MLP neurons of a small language model. Each row is named by its layer, matrix (up: input weights) and neuron, and shows model dimensions 32-127. Each number is 128 + 24 x the weight over its row's rms, rounded and kept within 0 to 255. Numbers have three digits each.
A block is one neuron, or neurons of one layer that tend to fire together. Before each block is what it responds to, as a language model described it from the Wikipedia text at the highest values.

Tokens right before a noun phrase's descriptor, chiefly after "(born …)" in biographies (is a former, comma before nationality), plus quantifiers like many, few, five.
L5.up54:147096118129126167144110125114146101147126118097169117082139099124133159112100153103108094121153146183130177116133135109126127120107194153138130129111124129111146099120127136133128157116122147101092135129104074108082102169085079106142071114118104109158117130115134116143133128131139095119
L5.up202:119114146111101109151157147099128134144140179124085149124147174117137111105136112109167127089135107120125127136075153147115136156140114153116084136112155115131163098149080083108152142139161108171127159125076142152132136144081085067142078168190164150100100123136115137123127134072127111141
L5.up229:137154158148089120158136127114117159090078114095112154125095123111098111120075128131144134133090124164118141142154101142085155135129147129109126128113141142150125080159108121140130133131151123166163102119102135156116122113125132112118117125139110178099122127123127093158176126116107122147
L5.up385:122108156137143114168143107123151153104116150117128134140109158151133137100105094152125186097154152117164115126093137145121156123136145083129123129128091126123156143102124155150088106127176134105139152167145130139173125111150124100125101143089133120049098109103090154128089148096123107131
L5.up411:114106118151116143113171143112142126134153148152097131125083159127174127142146093100096184144110139143092116148165085168145127124121111143112125144137115169098187096134109159115122145157116137093104115105116136109095098115135098097153112164132128130113135135154110135127133079113110140118
L5.up569:131164159136154138103146151153184138135125159115085138137109133105169122156129122147113154116112147145131090119095112162129143096134123126103115140155100123142140110163102118137117103151177064103113109147165103116138105151121145130123129143140144146097107137131147123128137078150113136179
L5.up586:135131156090110116114163142136085093120112121097127148131121112180152094079104140140162174124093176126139146167152152133093099119149151128120114131148131120088152155110138132148117124132159105120104109124140093138153118105087092115149095135131126138094110084126110129111094132147127076080
L5.up691:119107139115120143179133143097145105135152194158089125113127117198142133108085108136136178107155130156137114116131169134166152123121121122109117102077150148122118100108160120069117140145104141122115139092149125130123128096110076124163076084116115120105118140100124093094110161088154097162

The first = of a wiki section heading such as ==Career== after a paragraph break, plus the paragraph breaks and periods just before new sections.
L5.up117:143112131138092088132167113121152141113113122123097140106127115141115148133113125140064159104123115094135138135107108118135112097106145142138102176105088172139078095140156092137066113164154126142145084113133101118137109147082132152115139125103125143144133137107099145150153121134162091131
L5.up122:138132098105087089156137152103133174126132142123099128107167136068136112127148107118118088117125099084165109149143093127127119101112092149127124115154139159142106142185112161100119159165134107121124103149111134135169128149132129101105132141158138084144113123118151085124120126133154138051
L5.up233:121144087136131133161158126123147129095099157079103130139129110099130158114132108122127109070118126097182112097130095118125124131138140123117125133121152132144131109125093135067116152145111073131099105134110140092139157176112124144129128175117139119125098137156112085157119081161162119058
L5.up234:122104119150110139133161130108081112103154093098149130119151141147126155094156117155163132162121100105126134120148149108128179121139110057118124121135132136149121115142115134177079119156135139182160113126174115145123098135102121077098160142150129148117109124072070102122161134106128155048
L5.up376:137133138139117166190183138124166108112104135098106133162149116148129152125136146120165122121109148110159141136156110131114136150164093132095128116119145122148126135114110139082131141182132101123101113114080134100124146127098132134105137156141142124142126125148124140148127093146173099052
L5.up421:151118123101142129122124161146179094143113172121153108093152138119122181145121121120143102166086111098114121129155117100149118130150134133101085121136115143171158161147102155104100131125130087152152099079075187114117114118156138099123151127159165106117125132118114141146134155132146127111
L5.up435:148128118124089153181155091139154157164138134150106127149149149134116147078090063132135140170156117146114131123109082096129139116133107086125116088145151110169117096143102115099099112173150106134142090108132100096131090129116129137101140122148112140122145146137090107082145109093157111027
L5.up652:094112174149130122125142111132103137102122121121154146158164136131067135100182091128121135121087158092121110172140087096111148119125143132125118100144111105118148115160106162092171072165149133129122153097127096112127173170109092120123158097124155142103158110127137098176091115124146179105

Words that introduce a group or count of people or things, such as several, two other, including, among, number of, some.
L7.up742:114140139101109079108098153116165140074165119159102106127114122126129126159143113152122117175131127103096134130126172146113114118155090146130107106105096137092119134130134134115102176109121150133161147130092133129176132093108102092177106173144114091146101071143137147126136144159099093093

The first "=" of a wiki section heading after a blank line (==Early life==, == History ==), plus some sentence-ending periods and paragraph breaks.
L6.up30:114120138150122133152141117096145123137119103094106140148116141123145150101146120086160128087134124098095091119117112159112129082123143098124120148147132164123087112124082105145123140197158130120156119116106114096145121158130117166123092152120094123100136134089108140120117095161083123070
L6.up49:121105149129114142113136125131143150120140123138155128153149131137109169099148096133111128101124117106143121108148105119151135165116123133099173120141100084134135168125103186124102174169120111144105128109122108073115174152125104113103149141125116110141114129134113107107122163153170116092
L6.up70:100120141127102121175175090128120130129124095098107128134134136139122141109142124117100141098133165108149131103139082137149117114109127126136107117109149097169109104109114162097153146150151129144095126146111166083093146106105138137124120132117108125115117135146110138137132106162140132000
L6.up82:121159168140098125126128092132176168146181137133100132128164121122100120144135125191125116158155117122151150129167105159126124144112148132115149149127098118139138143134111140070148107142141113118114127128110128085131125142118038105119116154151112128143151113128133131122151137111150110060
L6.up96:090124135139125162135132115138122156124132116102134114133111139132145132115135107103152132104127181140130142068134116128110175124144095105116141125149094145137130128108088146115115186126158122091102108122118130080128139115109099136089155122066102126156129099142135155156121108191153129080
L6.up289:142161169137107123154159104147073140150084106157140123114091134128152150136144125120133101110152137101117137143127084098125116136117149118140078100161103125126121137139109140101138116141139066136106109114098088133142121129082147147105096152124161115100097160139110154133150099109117126047
L6.up544:110143114125102115150110113067143070151077124112101137152104150152129150106168144150086143121116097179151124107129171108096146155093120069128137118106091105130140134114090142133131131156116088131106106150126105109145120119121176166124091119161120117132151126133111151124166120153112134063
L6.up724:119103119087173150159155165144114139135126145133112125161147151112128106055126143149120124155127153137129125114088134119102110130099148138121147139129114097152124126125125145155137117113155097154139104128147115090124176136125065139153155128131127147144117167109133117131087131145124140078

The word "of" after a number or quantity word like one, several, some, none, two, as in "one of the" or "several of the", plus quantifiers such as many and several themselves.
L6.up23:147134094162113074133125121170104168145099159112102164126089146108152093104163123122161117143115159142147157123122130112098101109083140129141125128142103113135166164087175117134132146147099149103156131125097152122136156102137134130129126142115110124117094125127115088144149092136130154113
L6.up28:162128117142119129138168107141109158151123151106158097091163115110184100108108138135165123146135151123099149140140113147152137107165135202094101126150110151121134091127135100132069176131152135111095117084167134093162144142091097170130136079096125123154134157118133129117060116112135098117
L6.up95:152129118114119156155159154146168106102119145130130083106172095116101142157113099163119106143111133140122137150106139144132162176122135123142104101137124127135117134160063114147122109167170164142128140097172123119094155132083103109119134114115106125122140125103112131147150142141153099097
L6.up98:091112132128110107139163155141158069087112145160091115120141108115126137133116112115144135121167144145120120088166135153144055140111108144156141080110152105132160116161099094111123115145134125107149147092118167110134101121124134104134153105141148119128108143120078153134106114158143114116
L6.up150:117109152127129201152140138114119114109164195082131138158177092129096120143119118150126131140114110140080112106129115144110112135163148102183113172131142135132139120147115132119141146136125154129118125152101145082108122147117099134175150142122130102106101090123157105150191129142108110085
L6.up202:161161135102128106145153111183082122139116109133156137173170158114154165122120096157112132115134123140085104112100083156143119149134116118130108128086149180114098090128163157132136151105181119126141181118153156159104138139124126150132105120163123146168112162128118113156166117137107119150
L6.up258:181109149130145093122138146124145147146157157100083115085137150101109169150149117132087123106138128117117108113130105117117118137162119148166134119126114140114136089144098070128140132152189094096101138113133113130108130140150113102134144143137070123115085149140161120128134129174167180123
L6.up320:090146121166130124070145152158134147127140146149140131122103122106127090109130125155109129125114130102093119169130159104116138133138129087189094162108092121126105143126142135146084148160149093137118144129080133113171126117150095079166111132141124131102099107122097159132104123141174138124

Line breaks ending a row in pipe-delimited wiki tables, right after the closing pipe and before the next row's pipe, plus dashes in |---| separator lines.
L7.up214:133147109153086107150121114111120153124084104092145156130114106104103163126151166161113140133093109159130101139075109065156107104144161093135085121137130154089160120108139127134167162103143131137133128106182109118108113115115120117136140148100179143138091113080154130135143105133166138128

Line breaks that end a row of a pipe-delimited Wikipedia table, right after the closing |, such as election results, episode lists and sports scores; occasionally line breaks after a colon or comma.
L5.up23:122124118131099140112149103155102080079127083122140131104144096143130165141136116165117145119159111122126106079088106164166134114144135096148100144085103135111121088134134067148143127107129105129156139121143097095169158117118131157124107125127124096134106129165153146135122091095131122122
L5.up35:145134137121113133105129111111120113084133148148108132152124131149083158184100147121127131088154117158143144119131103110133135123136174128132107131115132140128136101118104118163159142171137139181135135115088106163103147132114146138142104163107085160144110144086099142146121177164115159153
L5.up81:197143157120138115148150109135130139089118138110123145187157125152116116109164125127155172115146137137114104096128130081117127096173109110133086161106147143116143129137139146117172112146115142088163129112137089120080099125123114175123125154105120110145097131104147103137129158097141174131
L5.up94:147144131160139128161152139125136113105163163126113127137083148179115111126084134132118134132136146086119117063083081126117118127108123101150154164148158117132142080114141142096108125101145119087114152092072153142137123128099128118137100144138141131102099137128118116104159090124129184139
L5.up186:142143117119123102135146105108141109128120101141096166093131157139122144082154085119140150124123162102088087162107084135122084097165091076105110158135152101091086125138097120139100133159188153126121141098143108135150101122128124119132153163174124117112088128100130133067149147159145102141
L5.up349:119121134133110115137158155095153147159140177118118163105121077136102122115105128148163092088167146083086134092112094127121130114140129108119104133139153099123152087139081115157133157127118074148113130136128098137167081090101072150101096155095130087112086128133104121092115127150132171154
L5.up640:140105115173106108124124111114150108121145090126171125079123117164102093125152115137136146141136166111097090132138142169107119171171137148139115112138138087104070121144147131144130111137114165133128118100125130151139123089130116138104113117124160138112121116147123150124095149126149097159
L5.up702:139096156153146102153134094084109097141150120134116140142100113123157115137108101150120139115174137123147148097100140143128114138145118088157085152079110167106082095134118139142127111136112116148150140137140159138133114157158162113111096160106136124114081128141150116132152133172109142128

Mostly the apostrophe of a possessive 's after a name or noun (Uganda's, Germany's, Ewell's); also hyphens and slashes inside compounds (north-western, Sanskrit/Pali), table pipes and LaTeX symbols.
L7.up644:138112135116133138169124144126156101081144105128162120156135095138114125111124173140133162149133119127081139145128119144114134103107174127145121104126112105128128139108105122137140114132152135147086124129133160141120147113105155131096132174132124156146132082087091165126129121137102143101